Weights of a small transformer language model.
Architecture: rotary positions, no biases in attention or MLP, untied embeddings.
MLP neurons of a small language model. Each row is named by its layer, matrix (gate and up: input weights; down: output weights) and neuron, and shows model dimensions 0-159. Each number is 500 + 50 x the weight over its row's rms, rounded and kept within 0 to 999. Numbers have three digits each. A neuron's up and down rows have the sign that makes its largest values positive.
After each neuron's rows, "fires on" lists the tokens most often at its 100 highest values on Wikipedia text that the model never trained on; "fires before" lists the tokens most often just after its 100 highest values on Wikipedia text that the model never trained on.

L3.gate136:389537491534435594511501445550538560525534468554532533548445462502561517479458520492437526567484567537618574475555589476563553519478503492476513567442525472650549530531478527512486452384538520519569539438498538557495497470479423516409477503537536531557468501487511475438439444569548483542494495542532522537438378437534508461541510571424631469506469529461553490495556566538414488541475528477357444493441533515390434493492515499514518505430466443399522512501494514402501526478430499
L3.up136:428410455537548494481445478538475484478481457593600460562532441497416395617416521572557492436535458542522478410505509501500534426504568593450598463411511435498599510548548523497451430520512454508542502564499512497392487476419512425478454438548500598500512514552477575573486490475402502478490486480529528440504472484506531463444440572514519551562501477492569501471527485499571471549568493639487504509498504557481495569524344492462515473463526542498555468500495468456553463488401559
L3.down136:478482516559534450487449532472531443633434471596593443552579473542409380553467458515582469434558517452556506446493550476542517429547513589416530465378543473573605531537530505505406468461480464513613490580461517444405478515473484465559455426592491526523465530497486474579519502483461511463519511485463496386444513544531530536479491564423513519504435500544530482427489467537531471484544432582597497482483424486484503551544430472494514412520547548540523479477529480483531488536388525
fires on: "0", " "
fires before: "2", "0", "1", ","

L5.gate25:511468437509482430506490496568542625530558444578464537469533560496527489516478491453502518402556427447446550479504569516427529521452513425568410507486468485414469548538455514524401538548421534574515604551463539424460429457563455502543661514510542390449494463427499535517381568553476540443450495489546478502528501509455512476395453477499510535480462506375532478520486470535407537524510501594550507433517494526572547457503485509575448604505488542531490459460494547530409451513501504
L5.up25:487458467557550499537502484557656528500510452545479578581441510471500458490424536575490519545558497544513417531512513531492483496521438467616485522469498484536454525462452455497401416445551511447551430538548481568554518597499490530524505547510530445541520481578499542427468526594579495551469477586498422564544536561519432555579473556497484559452535481431595444533611486547517542458461491506554517617459597480463537556498438627453505547477490400512509426456480511520513573432527529
L5.down25:518535504504498500487445511565508516515490401606502583504529514409495459493493485419374495459458470438466510501461557582446536544537472407594470475564491524460455479647468447543521479509428533528395494593493440569424510479538411466532505547592536470539430532530472447554456385542557459462451496541572424561468543546403456531410472525440526583546542492521511414573519470513476567524472524477506523470494481525535401513543519507529511559500563518578518426453538450588499485524442467
fires on: "4", "9", "5", "2", "3", "1"
fires before: ".", ",", " and", "\n"

L3.gate279:520440518477502468543484534513597522424434515545500470557486524470582545485555513459486552501421386454461459401471590504461403466472543413558442553531488468499566497538506474615434546493512570552526578572465520581420427454511477556561546468426515535496502492494575429455509550453487508491463555457577569540497494385464495470472423529503453467545370504388477565473446496589516531448492492604527575535531448544545522527538497383540486467501495500523471441504583580530494449518470492
L3.up279:543387528515523512560485527547553485430492396578458580594497510451543511501489501455454498604493471444467395453484538472529522407544509522519568547393515572518512497464427429520464422536475530482512506607576464535547572532562398563527479497461503524587605482497523481451520409494603466572513533529552457500565525437522412495527493519430528563467507574529538476507530520559596509454416496542465413526431475444546528596477576519450559590444529487542492504500476516550508488423474524
L3.down279:476516618572444467548533507536438532506484505481451497434486507411404476503458494552427459419500495417523503507442459493430511477597473538577572429538479560507542468502418476498553435657481451563481413564549470475524492536557538456497480488531501463508582535503567492479555497530513555489540524515469479437481552593415442531509467476487501445493467488594414392527437498450506585507454497500533431476398411511572431517585507544407578578468531546519534455463495536535549418511418515
fires on: "0", "7", "2", "1", "8", "6"
fires before: ",", ".", "\n", ")", " |"

L7.gate78:415523517531502556488525519487445486552566537573472537523528515475517509468586428464514494526471588471507443653536554490450434552485413481531449566557481603529475467636484459459626436553534542431535542540496500532482491654478452533492507491549453472469480505542522478565558549503514498414406445441497403503472461561455565462471442401503556465615457432566411533535465483581477567520526519452520464470445545528511449559467532450515478529547496500538480489469537565563477451496421528
L7.up78:460555525495520445528535449523526410519449486444562560526531503476389479559456573479481597530510530538518518431492530591518516409541549498403469503531494402510492544370430484494471536478504506550432474533492575477513468523636469522584543526435514537454528489431507492499410517503551620483559523494469421468527548489439458504517411537451472457473533590465511475431501438428446632529522424542529449460569430421542481504496578513442457556452442560483567514481478472535525518386439492
L7.down78:471568535460553593464520562508487483529461580415466471463540475492568526443535516529508508460526539480524493486523523496512466409445413487543543503357606505608488432515557499452449483497575473522507428557495471541484462513513435427583466499515518498458600472414473466471509456546518473440508506481424483492467516545453485476493471503543474528480493332479659520507565489453435573521517393475572533504489494458532462600533600503530403538472415536529525467616509519451459514439499416
fires on: "8", "6", "7", "1", "5", "4"
fires before: ",", " |"

L5.gate258:470493448521454556572568575524536526552559499473505609395550450537444481474529543484474506484371520522459501505490595491430503556471411416568556536562503435584465484455447492459514458415550481491509438447407469498530478473507519500519564497524457510464552504509435511506547470455422470500446514393516533480459491461479593563435426430522544479484447451524531443516491416417568400431481369456457513538561423441510549608463548390428471440490530532483484458505544544550526512454488457
L5.up258:451471599457558503492459489456482462523451561553472533551457513542449483472452451524490455478610474464489516458456570432565514477443527448506455546548523469471539449529475534613464559450544442502548499499534527455524435404466481439443545419528506409424486482563570546444475446573545522507497655445531415517439508390446481464555490525461505517505537475466459547524407501455350508526486446429525489444483593482424520470437510522544489473382585418539418454551465480446551504525515475
L5.down258:536470534442486470524497480537578508442456513468572507517546540562531481569490507459486541597496497467409507539500489553497515452535532416497423569531518533401576478440530516506492401396454561518632499511540402476489513393563516591523554489498521514516519513563475532401429533450484545504509531469473490455484554557541468534472642509532452519494564509523531487614410468422531486471512460513411491609518458512436508446438503554618428451380523546521460555497516573519432520493461441
fires on: "1", "2", "0"
fires before: " |", "0", "2", "9", "8"

L3.gate381:531435525522536438398470585512557551511521494590498517482433487483489423489459599537512570483492497493514521444479467578508403478466520478587550565431471486567423476486608470486514501648501371580488566436402538494493447565577508467528605565553511445553440512435458551463451455515440448536509506549548505649567582454450509474544422512562465506527478519465559484483462530516455545426576470483484475452499590497477529486532481525529496533546514502540515441537455468450546454461484414
L3.up381:331545471550418506468526531427472593510610565500433542524450444480530587556529470566492443512505449488574484521510488459487558499441412432477556481489504521489449498535581521606573595498515475497572493468483601530506511479431479530421509513476549480492465434498486526551486470528419540514532583503444440506544448456457594512526558417494539440603478517449503458549490479553480516505540499516486459478540420526442521439481389564501470613542490495410523455513484494368507596571510486
L3.down381:579423537526510442408572615577565474576561475467562496541469493546430468495566566507520549452504507460482458514554483538576503496506433482476526470401422455615518473551518557422520503610489386539442481521507497530497483533423487388528590555505543484501415471465492491431434512535502472516548456584506462572555552452565561501577460508510445510584583511388562489501496515470492511532484512430485582439495539485507470488530480527612483446427417543493501566488517560402504516431469514
fires on: "0"
fires before: " |", "0", ".", "1", "2"

L7.gate55:438584514438474502465511528475473550428465476520457498525474391483541433527520485387512522470498456531558468494398534457583471467508488529573611412560463474389416499485548558441447482502539478467663552434476491472515478397436538555474493460422583570521561470528481561522477534497468522479537507488378489470483552501529566437508548440381489527532608484505454465511471544639522495467446477437555506486444424495499480502484516539531544531539456476523585488526523552433486481527512400
L7.up55:484481558428489505468429454487485512455452510495445454463507536448416482515513444473472509444534433502466509557507457457551495442526564418479452532518524531542509402567421534493473520453541455526556549467444440623509477492519503593424511495429476527425561471587554555499559523481472622422553559537461565489541534488549545363542458477429531519434486499481408578573522512491491545509466455542531571500409425443507434642500528557465485434471514500590484491396490547544521405570472550
L7.down55:559483472469526406503483463562479476487458578504526550483501416514515455537487509463524539512496552458468453486569519557504548555585515444615574460560564497450440565547472510543534562509466407548469497507458459552523499485543451582515485508436510430609432529540441464505423413524584523566471506526522521463418495482493480410581529654560511536517629563500531486499422526386413528519477513548550504478571503501518520472542529503475536525414555524505384530485491575469569485475467636
fires on: "\n", " =", " was", " is", "(", " ("
fires before: "\n", " an", " a", "==", " the"

L6.gate79:462564455535503581445481552524461541508557465502468488510492521517479375431431439457512440524420539519499516492555483575493485491450510460461456510588497571529528489589452517530618499460424518564511564469441520444524513532530498504509593553501496455431613490436574460536420519547565524479407461439489420519388545475415538541562453474447550438495466473482351517459463466572386470558429507524486612519521550514484501557483600415525398508503499457472508519493490537487544518441562476
L6.up79:466550571576461551398509443501430453547567541482442457528599469463453454501486579443516458490422522572483490480511422500512494373440590501474444461591512490543552538522554503479576523572523558445483609503437572544485441524611514454464500509482471503463498464402509518487560505594490537413509485453468533533466474514398467486571499450521538427396507481537473592481528398520414485552433478482461579475568505498512464471452547465487481410462490496580525500612460550555450490426523478
L6.down79:489516575569477491440595423512530494507494573541457424524454472462485509575577585538526550438491535540456477473446458564505480449519507610476541470499500452484502567416575462481478543581567541384464537517408505589472485478574470506553445485499516447447517540477434531503621485571407514569569592516473558486580501544550505536520497428508482401423493496485586591475521496506508530498578499458566443423583410485489554427469432486479478476583488455508572427570530469476494496551440550
fires on: "7", "6", "3", "2", "8", "4"
fires before: " |", "5", "–", "6", "4", " "

L4.gate200:487438484395461539565531517564542520493537559407500502559526526411441497417466549496451531536526534436510413501543494491596528522398481480515562468448435405545561494539596505530418430497482436464512602520447496520496461441500500502459544447544470573566463480494531584448429471594499605541561536507549499486522486541551580497485530492519544591478483487477543470435566528563477452572418458429499504573449606468530616535523596482517499488594505434490519502457545562441586431496494469
L4.up200:518506521518480514565438481448584462556513469466545447510507482420483466462475496493525511553487455562461524496472536561505567497504567524461475514565497635529508470479533521557547522476477458518516448479539528516468519592443406490499520471455544510515483442477603507519614498447569438609503544487477613547501546437434434534585508601555496500376441506456507500513555563507493424477519539553579481638596582528495567569497505598583493461462429456553510552498486484553543426419509381
L4.down200:484563524506574462487470460390453381432519511473487512463481480520498518492533450459463493446484438484507591493484447485491467444438533510448510426608544519544509472480461524494589538582449521581477520510534474480502580421558518391496443463528524502506480543492591444557575464483572429513488429507547539555477520476346531532496469520518565380456378541564477482427519554456492515428546600572549587523569469495522490538402463508436501472519490550512513436543582471470493439382459525
fires on: "2", "3", "5", "4", "7"
fires before: " |", ".", "″", "0", "3", "\n"

L4.gate80:473506499394415573581541469543598541552461521504485505494511445520446439470461550572446468573474469503548490447480436461631467518553516433524481619524533466526470495547547540527464436538542518571504575490519471478554443402423457465519507483500492493449466474552590454470403462536547551459496505517513462554485485450485554489543474614458491575583496535521534495493495522556494540536550453477456448441584580593496514550619475419482543499551552511574524462581451443341538540523506439
L4.up80:415416597448529528503499459444527505493547467486465483579482538456522524562419532501530559485413527437577506539515545513529500446457540501561489613494499490493402558514416495510439590389523498526419447457468530557416448531593385515585499419519510482547525492447564543495505495466462563498498507558506426549443519458446488477494429544473569487441446423511492529481472525477461563495591546463637592465487461494487523565554562449541508482555487536494517651465477449473453513468595442
L4.down80:533547524530481534537481486440499524463553462525487492603420526457497489478564463494537510495361601434602458609471497562565504519418577476463474520511390506523555510500499457634488500580478483455514491496420469529483542511567534445523480478523488542561386503481418545531422504549529526510498504433542447489556559492484504488419488474444524504356358511629409565505575570466491506550499497503514478495472537532477472508550430389468481446524519503537569545525525421509491516518419533
fires on: "4", "6", "8", "5", "7"
fires before: " |", ".", "0", " (", "\n", "%"

L6.gate82:518533525486498586419495531428420452543491526572519507450512486456494553532498496459478522532486469452417475506541512430526559499461394455492467489500537425456544525525474403496484584475564557477511509403410554510501393497459552456517519462520545503472509461475551534447559633503359584417468504497485449451466502424507590483555523454437510418509551574502518521589567533460475466439464539466428567457545488404520489540530481604551425461503456527568448448415465501445551404443517416
L6.up82:483500532407473475492497516451478469545565530542493545499407509498493519577465508642536533579484522415531473532525532506523508514491476435580475526540492544495554559560426525595523624440548538561536466430483583521544506539535606465462574475491443402499524491505541566491515478445460457514454582477505532465465542485534567450461597524521457476412501551632512542561484540424401539468534453446513613557587464448424576453517483534542455495552515564462446487507522449433501445473470391
L6.down82:540499481554556511573579493552454552559500506539501453502593523480524461560513468427503546514548487544485500440509456517442452489507474508461551456498470493375474465469508487446500567494476489594464559610463510532390437527514527571520548504442486523476469448519444440471509457529498443374566463443544467597574579531588418470572416494505416479431485521466525479626576379517532495612598464505581497473485553509497418511495486447522516525422428534471567528440425538562534522499476561
fires on: "2", "9", "3", "1"
fires before: "0", ".", "9", "6", " (", ":"

L5.gate322:406546437410512588438459512420457508472561461523446467439488497500553480499530488451570443459437566550495539471510500497476577546437472452416633505565481567485466468461463502421529434408523502410449408545546447600530537501508504521526566596531466505540539415471450545555585484511397453507419436494527514360477524515477530478453510484516521451426460458523500540548421517493582468368479526489508541508471414415506466536453518512462561459494584460441517535535499511492422517558482494
L5.up322:462549418466432492482615482477379488493482554614484466513476483452570487537454417518505600526572491618444511606467403485412484507522491450512495565508555549540503505516493400545551500495515464548524486470538530538550558477513500486525583553405461451518486427512525495517604456441483510445546574549482598414448593516492494502394538400505452543452531522580499545490476514521401550552480531498536568532453572539464451485565535519460546545542554452460475531504444517565510522605515540
L5.down322:512424541516534470508494523562569452593470489434518525498517512459505488498479420504454508442522495416583484464514528543588502538527505531572387410472522474389590506497539478537484560573530506596448569399452562476428539470484492536470421392527528482515445524510527500392403559493527511458497543471464483561506488420583479510594413508441499594524538544522450512571520504456480528605478470494539430576550516621503487477622534499510455521490518541493494443424524428466554480443508597
fires on: " =", " is", "AF", " each", " North", "D"
fires before: "\n", " a", "ridge", " "

L5.gate27:445535564586568626430534490461529458490517412464397506515417512576487478460478511513548447420514552572548554591462522531535476539500427482433582489469437474483436575569506490473512518470508458526501528419424590474388412575521432481409511528517565554542517507541487474490396560524446511458493514498512472506486500482502510476483480439531538466482448434384483481410498600502487440526499537564399458451472501409473486479516485482507459535507557419489508487467383416451568548443488410
L5.up27:556566545466578511525481447465459511435540473602408507456498466549498482488504553456522513456482506560505413509506538492509372481504497477551571543499519408397443589412507545481409577552567439543512455470555582576488404512458431492462532466359558502461473425586442522559502479472459439488478449473414464466475543458493585567502554487505492575490476528458517559553475574510461456451514499568430464425437481430520477424478425423485522513473497489473525404610459493460551484477508455
L5.down27:557415555574547536514418542491458535502537543574502463474527567510507514480529631565513474453494483458534492637575541516494450527487493463473514541459573464470515435509513409471468522501576485528639421440416531530537437509426384467455478507458497428449524473602448446554466469425544446518442526510465519492479522516532552518549470426558444508508532524458596569604437452466505515565525465599526443411607525501495563412494474528528471531527475565488425459554404487521479478493534529
fires on: "9", "6", "5", "7", "8", "0"
fires before: " |", ".", "5", "8", "9"

L3.gate364:395462449530469594590457487529489445518550453547543487508523541518469527409458570559563537474435504489523575540548540471488474477518514451509493527590545499465552525558400512450436479476527576567511429506460589527456471501571405538454477525515461576585505466461521525524539420482581584547415474525488523463570536561443404387368491532414464406450533449449482495499522505455457441450441519543526499545505440495488553558495535519597449534507402456463454414495612528454515497518499507
L3.up364:538489495480556488509468451458577633421462494527515398422463567498491567440477502541517496487464473565486460584521532553519502498397365524485542467563463570600477425420567542564562489523566460510462551555438526489500536514450554545521575527557511495460416423496526495514481583504536495462453586490532534452373463448411520523472464464514538511553507511461536483444481514555479516476578466607407508445504536443482497478484504537512457440499511404545379510557454530465467416427433435
L3.down364:401540582495471579488501416525445458562483457618487474493452510463468620448544501551551484468453478528565600555474451389593502482456512530541546494588542610561485533578476507521523454432542433509426500530482552548506548460503468548426429462521446584560492510455549527564561547543495576563456498517496516459498465557500506473389509480445468411433451518492551493527513548488406435430517513604410490423446421523505491472447472493565508504481471448435436461503539515592527454494458460
fires on: "1", "2", "8", "9"
fires before: "4", "0", "5", "3", "1", "6"

L3.gate319:528504425575505502492471498456515500550481592459515376543517518499437460566550422570531512450510469556514439424447520488514473415496554500439471407402488540513548499495492538462521393526405489450454541537480544526454419534546537478447412479505516542556526424571489566479477502547544490463513530482435511553493489436480569437415515644519546503475529475458520539528378500496482450432525533516418472502487435431530585469459474492575565399495440546493448557511464615489394450404477453
L3.up319:580567489438542503484497498446444516412476446404482427437464569493459489500522407503507454465501495462470500541508454418542538507437543505488577474553495542530468515554543408463566459575447513434497547444499526504478451450456528517528478483618464558484524490456487508507496551414513462455494490492537602386513449440510538563477575445549589537504476479476471498439412429506609426423525587479537532441506435413555471486491518422536503449499467503512538586459568459493539404500583329
L3.down319:554420554492449474537425497566592459562508505504593483475609527520520477548476509559547531571548529478446504447460515471459541524590555504525425474463428434510476578455446528494506496571465422485432440543461468525497500508478537489604460559403569449493551486533483542471383397500514461453510518488568504729477493396475519482487424516526459534467542611552555523581480443524513538498501511485509552550515521585458502518552517468534489556425545497545422472490497551426528502480473556
fires on: "0", "8", "7", "4", "5"
fires before: "0", "3", "2", ",", "6", "th"

L4.gate176:497426557511483522514457452592446388597506472557445549514463497463498493481475530472462567510563441467431486529452568514525473554476482513494445601521526489452481457473517494461425478404447405530414561564523447568561527497475447558533533492405549547407505517545488524497439443450562479559457551499472490452481542460506428477520492620535486535530566564489486467500552517520517502609507487440533462573509599381566516492590511407563550459412540536598517515552379480531546488476559563
L4.up176:498462469470435460548406487473513450526537531401485416448551476518464433474529548517437559488526500531452524513506515466424501513472610484485475618622522493491489412575477466564574595459511585449587451529535392516437502494544481527515528512482571545515507476496504486491536457487505435495475567498549602443511595402537479480529450424547479486402466480504616681458504559436524469440458485523578457474533501497486499562537538506516464570503564529555471439449493491485511564593553478
L4.down176:583533457501426463473417533508546507517465450483442453519495499425438562487412423559532469563466477517530509455475419550498522549528459465546576428423440513478499477496515428456434376536451523511415447479489503487502496492521601449519461566502427360535483495442579569469553559548527555549573387469494449556476442554403497512509544506385513566574461485497505382547476534480500595451376475532518547475486488538498448502520425498479566505516499419477454440464554451589502502467503506
fires on: "3", " (", "4", " in"
fires before: " |", " (", ")", "age", "\n", "wind"

L3.gate315:578497454526561493412533525460423559406513423466500483539542559441494522492541487461480457529454448480423549524507506525520470523465437513494480532618484515417484409563501456509612564562490505495596580543499553457483520567514515483544501647487485545531583532412482447489403565434513541476443485514487495483513535390468490496494457419531543513536442450467411490523396480600506481472571588576507528477536573487460474514577486432452458471409476481589504511443513462596564452508421530
L3.up315:461512554575447582486542526464465417478533535512470484642458447534479523519545519548557578641512539509527532500557423529508510499519442524475506531535470539477468531438422455588604494467438506578465497669587438485528528524537464454494466530479545490445460413523523598481454469483470507460529421516485443451491477472420530518439572406471477559549468478556534582502454466540469488541475561485465535521496532444482493532452454502559444533467485508611479604621526550517583489462534587
L3.down315:534507501557501516509565433506509438582486600656517452520536470632497526463430524567551543484519540517595472530486537566511514574622543526514518504401455511460490534441452516462435507399497467619456483480546532453466419507531490531489503488590465448554446497450478489513508431536520507619553576496575478570505548566488533504532486522455556486507446502441601409560544484432545552505440487500515483341528405533515487509444583525486516537474568455541535505497471540470478513491457446
fires on: "7", "8", "6", "5", "4", "9"
fires before: " |", ".", "8"

L3.gate294:496490516506545480430380549481456567514500428516612547505481474524567402541520433466497463469546455483535544430524415491459437453455457469497520436471538439474502486501503495475552444488399491608471545523456442494429470452522513430497476533528575516522510494480450579538526487516568476471445483448460418446556551493462480421493407461526486486469568451430499565449385465503508484401517524495363535555491466526429539406429549505472494439464570557437407423492499595473460532466369537
L3.up294:526513449504507530459441489350444490390548433482504514438432515472439508492523423515482450484471511415580518573492544483570526515423499570449541370555481544546518445505549523520619486497484447492477530394537544479457463548508597520510376499520448581431447529435492443462521522437518533518517531399484465452493438492562531506491481450471553454564542480506468565478438480559526464524511637585535518445575497475393464463583420482453474411539500472531453484518521525546519441564501470
L3.down294:548497618537398508582515451528611510529478447490434554537510464493569470486578517509561540588545591402553523568577424444543565531498517613572506490496481517497507558544515537528561406577451449502489478555400507535546494489464553516619471504433562535515470423495493529469456501547549513580544530595500543523509534493514483536485568409558435476492455552514531530509542581515478523543422535405497588441540552438535476482506493539589481505389557475461458517501505477547499459449405475
fires on: "9", "0", "2", "7", " population"
fires before: "0", "1", "9", "2", "5"

L3.gate400:505451526445562509564550508585555439426577454509501522492521529465518548449514586388516509465469486488488453445558587537461421439455472453644484447474562494450515488474404481467433488532478482482499598522413554519512454508509458503605538542473499573487500455448461496559435555549510585468445471542553488554540495555402471535518512487478485558509485441466510418540517538455446642505531431425494490552549491528585512568485535445502450610544499533586589441544542507573419487410497516
L3.up400:481475503427519514540434468497575462481527448488391348540501524527519414503514543458413536469428556381449549529546629564502466430523534488594434489537509489529546515516423494455443529453615516521493543567459480495467508505535529577563598551483467523526477509434456527526495562543512543520421520401595419476583608546530495468490429485522506531511440468557446478456519534422556543424561435544559546508510523498524514534497558359467471507507542450557499528563498508549519442534488526
L3.down400:602521567500530422577549501620493485560483493494442514480486496453565465501471502477460420428532430537549520494448524551347515466522545507555477438479568521471511552480450436619447504540523474552518569493520501476560477517501466537548407471449508487457583522466485506580552409546512578553480461531507517484495523601403452459452518507560498571459506538614527450494476500485483554480513391503565427520475422594517466519476521473337450539500576547596519469505573466573498515453495526
fires on: "1", "2", "0"
fires before: ",", ")", "–", ".", ":", " |"

L6.gate157:501532526501589480498528470547507585499513333496532554497573511545497410455565420528481448478523525559533432512480485540497467461427480549500560484449506461440471480529510496522507479424464429548560547581515608506469407553526481571471503550523531503509461671569513544549460470570594508524490486497535505477570487563469586457446456511527463541472498465480467455606399606441474521459575491542487551481497493432564471487521569413490458445555589502439512556575546422525506528410528549
L6.up157:540539541528519482497430487554415490591539470532532583450495449548479471464572581462477453379464426449556438449511556504497497465475500482465482407451529439468544535475533498517560493451521465519456510532406480480449430527461538487463500495527540539509448554526471433537424534596523478439488520540435471431558440534377598469434385438551405525478545439506488497516425520478450474459431500572372480420555479422450445488509578458476533519516518521470534433519560385516492490423411565
L6.down157:542466456522468619529526524433484453529442551433500564487474516517420525624461470533451415467568420504414514472478498581555491524461560485513526454528543504507445482467470448424523500483545476539577451488507560473483584503448553477561565401392463484523561511539435522532691456496421552416508486570468509528483407455493479381544499443508452514531508497496522545548576526525500427499602486485426459501566526448504520529504541525460460547502424562541459433459420550513524479438479581
fires on: "7", "8", " age", " School", " school"
fires before: " |", " of", ":", "–"

L6.gate187:544465486575431463521521470610644550467538455493495561608516528488500502539433521505511484495471525458507542459526491518509488510441512429526424439554502519543485516500534558491456503495452561590589500440486557542470451449421510479590537498493533492457505543552510508493447606559505529442407489456480473465380456518460470563608439559533470483520516473392510426442505457483375524511514529514508500604547547609528488459586528370493376481493406489456507531473494409547473538476542513
L6.up187:568493490549400446483491551545505541523623533567458559544538448457405493503512583559494520498430535468549540550495498562468560500491506421454411462504518534479509560460444525467536553577541490487485578542448550522586459571480480574499498421478570505522423494583472560481488529616461592389495507486399476537476462507473466531575398501560412461513514556437497509492596461461456550525510550502552485576574524565468540467560474431406445517499477460566560448569460469527442419428489524
L6.down187:556545575556498479380573566482458522612489462532442506494460517424404472457561487543429545502457495516528458572495578578561496506551472478434508570528479487472525564456412527502570525597579410501502507538435535589495424490559424485515550516475575475493440483537523494438488432475558538516631528483489466490483491528559602557444475441481486513523541454584504560552474455467495528543596524464539472406529492468479558541477420460399541551556570467561535425532534496558542486402442510
fires on: "2", "4", "\"", "3"
fires before: " |", "–", "6", "7", ","

L5.gate69:484552453489552530490522550472455534438511381495532535456495518527569479522519450499476474489523434368497589408486544620483514458479509473515483485463521575516507538497456514461500544538493421569572556437446583512460493458462466585512547494563599520549502515420438535522491542503584536471507461404474497442575428488504540487503412418562476498507459449388471528457401520504491475431591414556478493471549452548423497367511520457518373497487562484475500536430472402433453523506428516
L5.up69:446518417475501578457597530531476553500559477477513460485493565488474472446532470442467484496518518482477437450441531593502533415470425465482409482411499598494519555558413514508500483557389487546552574440517503576533448452443528531520562544527513479423527432477461538513387503475553481457456460436478532470525435464507583607369447427475456547533525476401541572558439439535487526456577504562496521445538401468558543503510447457591394440516462513490461473490532406476493463539448516
L5.down69:560511646532516491503562525472442424527560455423595461487560486446542551513569574593538476481547507497443438485510411463619505543485533556424505586521502539563540514516540511544451473468541416514491486461479529523446448469414508568459467553548498553565513457481521486497543477464490456484536510492561544457598455515510527461534471451478626493428477444526439617541553524530529466496483445455530420397603516418406590400428556520455495453538521443486493534460491509476500526423443529
fires on: "0", "9", "5", "6", "2", "8"
fires before: "s", "0", "th", "2", "1"

L3.gate430:528478525387500489450505564475482524517485530491532563435497517545476560454514427453525468433384465511492598558463457556548459594566538481528469514636479488430484500562495603550477533536429501480512529554482552525447519479510522564522584533509507463467561517525550523426543445495494405513388521531454581538490489421476461439522471403477491527538345607489445545507412534456520472578496491523529538506529520430506533510493537393449533526565467500467481451458504444424503476542403370
L3.up430:511455528451448474520518468547514572541466486485514468525447487477553492451513441559510526502508463585519434534534421543414483537477519498568399502562416630502519516572527487564511604465532556479487512529550512534521478584528472440552488545423505403463466443574535533475496415385408502428510475508490542507488510453456564462406535484557446534569481408582503498467523512436424544485441556535513562506431460411452476538462461459598535461505457500418434453484508454450526380578614441
L3.down430:465456463497547532497476477419550570453565501409518413450511587568558434502498481523496526416578493507499471558555545451559550417416509554510471396465429538511608492448498483473423462555438466491546506485470492484444479562478560430463535441497486544512579489511381488447488484455565553526473447509588494609438586509556585519493470582458477576515492543461495496472510501425465498470492470516492491490491530540407554495454434554577484501456537621637542551413447471467487561463571464
fires on: "2", "4", "3", "1"
fires before: "0", "}", "5", "})"

L3.gate256:385550490516473517478557465506529506403519431517532597548524381405504478537490496501562437527621565566546530452583425459479467487479534459445536505548477564494479532561488388497597420528460470509491444536435521613501489515511480505515502435580470441515412469484537494527513522606433538508528455581473540523442481561472417531524497578495470447396534478497430470487476484463430507463499514439468486449512403531482527393395486605536477504535433558460473462500529428472497544491531407
L3.up256:466557436457408554426444474427437557438450463470490490474489457512479517515533379516439456471551539513565585504574478538585533576432495519446599524472559519497492502497597520517542508420485531561578459470590437516462499470504514447497525582494494511496494503577528471576469526453491438554515501482427521444464445559526552501525481550511591496455469527559423608443496487470498372473470445474390461440391542507507446521423500561483538433524497513365494455515544516484565468556408424
L3.down256:528542553567571510540576425501496490431534432555535508546509385404557408444532598573474411605486476517618456541480455477428514500585458491414518449497490499463488511500524443473531471515492434472445535510467591471508404460506564561479406447464453544520596452468489516498513556503532504447469404533575483545518559497428484456414470462497574461527475554394481510563512505446506601488492496577582470413537434563581511521495455475503453504455513449523415506520486525525506494520535606
fires on: "2", "1"
fires before: "0", "9", "8", " ", "2", "1"